python train.py --n_layer=11 --d_model=384 --n_head=6 --n_kv_head=6 --head_dim=64 --d_mlp=1536 --vocab_size=16384 --activation="squared_relu" --norm="rmsnorm" --norm_place="pre" --norm_eps=1e-05 --positions="rope" --rope_base=10000.0 --rope_fraction=1.0 --qk_norm=true --attn_scale=0.151 --bias="none" --tie_embeddings=false --parallel_block=false --extras=["capped logits"] --init="normal" --init_std_qkv=0.0208 --init_std_o=0.00444 --init_std_up=0.0208 --init_std_down=0.00222 --optimizer="muon_variant" --lr=0.00226 --lr_mult_o=0.68 --lr_mult_up=1.1 --lr_mult_down=2.0 --beta1=0.93 --lr_head=0.00722 --warmup_steps=51 --schedule="wsd" --decay_fraction=1.0 --decay_shape="linear" --final_lr_fraction=0.0 --batch_tokens=131072 --seq_len=2048 --doc_mask=true --train_tokens=464600000 --steps=3545 --dataset="wikipedia_en"
MLP neurons of a small language model. Each row is named by its layer, matrix (down: output weights) and neuron, and shows model dimensions 64-127. Each number is 50 + 15 x the weight over its row's rms, rounded and kept within 0 to 99.
Before each neuron's rows, "raises" lists the tokens whose logits its output raises most directly, leaving later layers aside.

raises: "als", "als.", "ve", "roid", "ves"
L7.down1496:73 49 34 52 66 62 66 45 21 50 67 42 68 34 52 55 56 30 71 80 24 66 48 50 60 43 61 75 51 64 51 51 46 66 40 45 70 37 74 51 26 28 26 61 37 51 52 81 75 75 48 35 64 49 53 54 54 61 62 45 54 23 65 81

raises: "ctor", "ful", "vement", "time", "orship"
L5.down476:54 48 37 73 24 44 35 37 11 38 62 74 52 53 48 42 62 57 37 64 40 27 24 69 69 55 50 69 63 39 20 45 24 46 40 64 62 38 52 66 52 86 49 65 33 74 46 21 43 52 48 44 44 60 32 48 56 32 51 45 60 44 39 30

raises: "via", "ter", "ty", "ays", "|---|---|---|---|---|"
L5.down671:54 54 40 45 54 50 71 00 63 61 37 31 44 47 64 44 48 34 45 47 19 40 73 41 21 44 33 84 55 74 57 72 69 38 30 66 62 68 24 52 62 34 61 42 40 47 49 62 72 45 19 29 42 42 41 41 34 28 57 49 54 13 49 46

raises: "ities", "ities.", "ale", "ality", "flu"
L7.down666:34 51 42 50 50 63 69 51 35 20 58 23 62 56 56 46 68 30 46 55 62 43 57 64 41 33 50 65 58 34 38 70 40 28 72 38 89 48 59 29 37 54 38 45 63 54 49 46 38 23 38 68 73 76 59 37 77 73 37 67 57 58 61 51

raises: "hire", "ted", "ts", "tt", "t."
L7.down1453:84 48 49 38 49 72 14 55 34 57 37 35 47 42 59 44 15 43 51 05 31 20 27 56 37 40 50 72 54 62 59 19 60 63 38 44 56 37 56 35 32 61 61 61 55 53 34 53 18 73 57 64 32 67 83 30 10 64 42 57 50 32 41 55

raises: " on", " until ", "wards", " to ", " until"
L7.down358:47 59 52 32 50 51 65 54 63 66 42 14 51 73 47 56 37 61 81 38 53 36 64 48 46 41 48 47 69 16 33 19 39 58 45 42 67 29 65 39 74 36 61 54 53 69 45 43 34 54 49 84 23 51 34 39 47 85 22 68 70 50 38 19

raises: "ed by", "ient", "able", "ition", "ed by the"
L6.down127:43 42 29 32 31 14 56 48 31 18 44 66 72 43 61 59 55 50 46 26 74 53 51 58 59 62 28 52 33 27 67 29 35 60 29 70 41 49 47 53 54 47 48 26 44 55 48 56 72 85 48 64 50 45 31 27 56 47 25 65 19 56 43 81

raises: "ful", "ide", "ably", "less", "ance"
L6.down1123:51 42 22 61 42 45 76 38 63 39 54 52 55 52 75 37 30 62 35 58 33 29 47 43 46 43 71 36 57 44 57 35 46 47 66 58 59 35 80 55 64 46 45 54 74 71 59 56 56 66 41 48 47 64 42 60 65 47 47 66 61 47 60 58

raises: "S.", "S", "gle", "NS", "ually"
L7.down1137:55 73 57 56 44 54 27 65 67 19 34 52 47 73 58 32 71 50 48 50 50 60 52 54 50 55 46 34 47 62 56 49 73 80 70 44 26 51 45 33 43 56 41 43 32 59 41 58 32 67 45 66 40 68 21 55 19 81 65 46 45 44 41 26

raises: "ived", "iving", "ion.", "ions", "ion"
L6.down1435:34 42 34 55 58 36 48 53 11 67 41 82 68 46 39 56 66 57 50 38 67 29 43 54 45 75 58 53 48 28 55 63 78 34 58 58 43 70 54 40 46 53 56 47 32 20 48 62 39 65 48 49 41 34 66 49 52 44 60 39 50 47 59 99

raises: "hes", "ly.", "emin", "ly", "hy"
L7.down1250:47 54 50 60 37 68 54 57 58 48 54 37 41 48 67 47 54 38 12 27 64 38 58 63 49 70 55 66 34 18 45 53 43 34 53 54 28 63 71 65 44 51 62 49 72 48 24 38 40 70 61 68 56 78 41 30 44 62 34 84 40 45 62 43

raises: "ful", "ual", "keeper", "ortun", "UN"
L7.down407:28 37 00 50 45 40 62 56 74 50 55 81 61 26 64 59 26 46 64 67 40 67 36 15 63 55 45 32 66 59 55 44 36 55 49 39 51 37 44 46 53 40 47 53 55 77 55 67 26 50 48 57 33 39 45 44 37 53 47 15 36 36 53 41

raises: "ps", "ph", "ric", "akes", "ce"
L7.down279:50 29 22 51 36 54 42 61 49 55 48 57 26 45 69 38 32 62 55 41 62 52 35 56 33 42 35 33 57 19 46 58 75 46 45 51 55 37 46 62 41 47 76 54 65 49 41 53 45 57 08 26 49 35 79 28 45 56 35 51 62 65 32 48

raises: "ity.", "s of", "ally", "ually", "ately"
L5.down1475:53 60 57 54 61 76 59 62 48 52 29 46 66 26 32 31 56 61 47 49 53 57 49 53 37 38 32 57 78 35 32 51 36 63 38 57 73 56 80 48 41 51 49 38 55 36 38 48 35 46 60 51 67 40 51 62 59 31 42 04 67 72 28 72

raises: "ote", "ement", "otes", "ans", "ans."
L7.down417:34 45 63 82 35 39 74 70 42 30 16 46 56 35 58 38 73 20 62 51 41 45 56 46 41 60 41 47 41 27 39 67 45 50 45 78 51 43 50 62 85 44 37 54 40 42 48 42 51 38 45 63 61 47 42 62 40 52 40 61 64 40 46 64

raises: "an", "u,", "u |", "an,", "an |"
L7.down294:57 48 29 46 72 63 58 32 79 30 58 22 47 59 58 56 41 40 43 54 43 47 75 33 51 69 32 72 55 49 32 50 49 42 51 67 77 48 31 38 42 66 47 28 41 31 99 39 37 59 58 64 56 51 43 63 44 58 56 37 45 76 51 52

raises: " Succeeded by", "): ", "ries", "| Date", " Total"
L7.down640:50 31 28 60 41 46 42 41 29 63 50 79 39 67 25 50 49 75 20 63 47 48 47 54 66 59 32 65 50 75 82 47 57 60 38 47 46 51 62 70 33 40 62 79 46 49 66 38 37 46 65 43 73 66 24 29 62 57 65 28 48 41 56 52

raises: "hem", "eenth", "ues", "ss", "very"
L7.down930:52 66 67 60 53 37 51 31 56 40 36 65 57 60 49 71 36 48 45 37 47 47 80 39 52 48 41 26 42 55 54 47 78 44 46 51 41 25 45 55 41 36 42 48 72 57 56 31 46 42 57 39 53 31 64 50 47 72 62 63 30 37 43 49

raises: "ery", "ings,", "on's", "ings and", "ings"
L6.down992:41 42 34 72 57 73 53 72 47 70 29 58 51 58 73 23 52 54 42 42 35 68 77 40 63 63 41 62 52 35 47 40 66 65 28 44 24 56 46 57 42 52 58 17 37 20 77 38 29 36 38 62 43 40 47 46 54 26 55 41 55 35 49 66

raises: "ire", "ire.", "un", "e.", "ar."
L6.down672:43 44 70 58 69 44 45 61 64 39 51 47 42 54 46 59 74 37 67 61 60 57 54 47 53 52 67 63 55 59 26 43 60 44 67 62 31 54 39 68 48 30 36 54 51 93 38 61 56 34 49 53 40 40 38 37 64 70 78 66 49 73 59 49

raises: "acy", "en's", "an.", "ence.", "en."
L7.down38:57 28 38 50 59 69 56 62 52 33 41 50 55 52 54 39 51 42 50 47 78 35 68 77 40 37 47 50 22 46 47 51 59 46 45 41 43 53 40 59 50 71 44 35 52 73 34 62 48 44 25 57 59 54 53 64 51 64 45 71 42 31 44 58

raises: "ession", "quad", "ix", "ection", "my"
L7.down143:47 62 60 41 58 40 52 49 49 57 34 51 43 63 43 12 48 38 43 58 48 62 83 30 29 64 58 67 64 48 23 41 33 59 51 56 47 63 64 59 41 55 42 66 40 35 45 38 96 84 59 33 60 41 47 52 32 41 38 34 59 45 43 54

raises: ")\"", ")\" (", "s)", " direction", "\")."
L5.down1224:48 52 61 62 40 28 41 63 10 53 40 62 78 89 49 47 56 56 64 63 81 37 18 67 39 80 47 72 54 81 50 25 46 38 61 54 79 49 77 28 63 39 55 46 61 52 42 44 65 62 58 16 62 34 44 68 76 68 54 58 49 40 45 59

raises: "day", " promote", " provide", " determine", " improve"
L7.down1201:43 63 37 50 27 50 55 65 57 38 56 41 37 34 74 45 40 60 28 48 51 65 59 34 36 47 66 50 29 36 52 46 32 30 45 45 48 64 74 23 45 62 54 60 45 60 40 38 50 51 36 48 59 46 47 48 67 64 35 48 77 37 38 27

raises: "ines", "in", "ins", "in,", "ination"
L6.down433:43 44 82 47 52 44 71 55 65 41 78 11 29 40 60 43 53 53 49 37 62 67 41 71 36 62 41 53 52 40 34 46 42 62 69 46 26 42 52 38 72 47 45 43 14 53 39 38 63 50 56 45 52 66 48 70 41 63 49 68 61 22 33 41

raises: "unt", "iting", "und", "ume", "ural"
L6.down415:15 30 71 50 57 46 79 86 44 68 65 59 37 39 42 64 61 39 55 31 46 42 49 52 58 81 41 53 71 41 46 28 80 65 62 35 67 59 34 48 57 63 49 41 24 17 43 42 65 44 41 41 58 37 56 45 50 58 26 50 66 64 71 62

raises: "wards", " himself", "sequently", " them.", " him."
L7.down976:50 49 51 42 41 46 36 51 32 48 49 45 59 44 18 39 57 72 60 51 36 50 59 94 68 54 41 45 43 79 50 73 46 60 64 59 62 74 47 11 53 29 22 68 47 48 54 37 73 58 35 42 29 63 60 55 53 54 46 29 72 74 33 57

raises: "ed", "able", "ed ", "ted", "ed:"
L7.down30:70 41 56 40 59 62 39 33 43 57 69 36 31 53 41 42 45 63 83 61 42 50 30 51 47 64 56 62 47 31 35 32 25 42 48 54 53 31 72 49 65 68 57 40 74 42 51 52 15 54 27 47 54 66 34 38 61 38 44 35 42 65 50 38

raises: "ion", "al", "ari", "ature", "ions"
L7.down889:36 55 68 40 44 41 54 80 13 41 33 41 59 31 42 59 42 57 58 51 29 37 64 30 67 53 51 55 27 31 47 43 69 41 52 59 79 67 75 20 43 69 57 38 45 47 35 69 50 70 64 40 32 56 59 49 65 44 72 61 61 69 62 57

raises: " of his", " of f", " of St", "ife", " of a"
L6.down285:39 30 65 76 39 41 51 48 40 32 46 47 50 62 28 68 75 48 33 61 37 30 67 87 52 41 54 62 42 37 11 49 43 42 28 76 43 23 46 48 68 73 50 17 52 28 58 20 61 36 55 44 54 29 47 66 44 20 37 50 53 64 60 52

raises: "ful", "ize", "ide", "ized", "n"
L7.down556:42 64 46 68 22 36 49 45 49 64 63 57 72 69 86 56 44 50 52 57 68 47 52 39 51 54 37 31 39 49 46 41 45 35 40 54 45 50 64 69 61 46 54 61 46 46 40 66 45 45 70 81 51 42 50 52 43 49 60 73 69 54 64 37

raises: " she", " they", " they were", " she was", " he"
L7.down1434:54 35 60 42 65 70 29 45 27 61 70 87 53 42 49 62 40 38 60 75 58 57 55 50 46 48 45 18 65 57 44 26 43 54 61 28 31 63 55 41 20 22 35 57 68 68 44 58 47 52 32 52 53 67 69 36 60 50 71 36 40 48 74 38

raises: "gy", "|---|---|", "- • Total: ", "et.", "umer"
L6.down105:12 33 45 55 48 35 78 73 58 25 46 58 47 43 51 57 50 39 49 50 65 55 61 58 49 76 32 54 53 30 57 39 35 64 46 51 52 44 76 48 53 24 71 51 60 78 44 35 33 61 61 63 86 50 58 45 41 29 53 60 60 48 53 68

raises: "borg", "hus", "ž", "lav", "ary School"
L7.down387:81 56 31 27 57 44 61 68 54 51 64 35 82 34 70 42 25 23 73 54 34 34 57 56 30 46 66 43 87 45 54 47 62 27 80 58 73 50 32 60 39 56 78 41 53 48 73 62 20 38 69 62 32 62 42 43 76 70 23 47 57 51 25 80

raises: "ing", "ing the", "ing her", "ing to", "ing, and"
L6.down496:52 70 63 59 46 57 57 61 28 43 19 70 47 77 07 41 57 42 56 65 68 63 52 17 58 40 77 53 40 60 35 46 67 54 60 46 54 69 44 61 33 23 31 47 56 32 56 24 54 43 36 42 65 48 45 33 83 35 67 74 36 46 65 40

raises: "eenth", "ney", "erous", "ous", "ture"
L6.down427:48 57 34 63 62 55 50 44 66 41 64 69 41 58 46 50 37 39 48 61 48 65 43 87 56 66 26 60 62 63 33 58 47 53 29 51 66 95 67 38 34 43 41 42 56 28 48 40 27 37 48 67 63 47 78 48 33 33 53 41 59 54 65 67

raises: "ard", "ilis", "ards", "ency", "ker"
L6.down1391:35 47 57 52 74 63 19 83 40 50 35 55 55 49 47 79 48 48 88 48 76 42 33 55 43 71 36 75 12 45 56 50 29 58 49 26 47 49 57 46 39 58 42 38 39 64 59 41 53 42 63 65 57 37 61 35 25 57 29 33 28 78 48 38

raises: "encour", "ord", "i.", "i |", "escape"
L7.down1515:63 67 61 22 40 79 61 60 40 47 30 49 63 58 46 37 31 20 23 47 43 63 58 58 43 34 29 69 43 56 60 32 60 47 30 50 38 44 33 52 48 57 29 60 56 58 61 45 46 50 58 57 70 57 37 35 64 38 47 51 39 49 55 35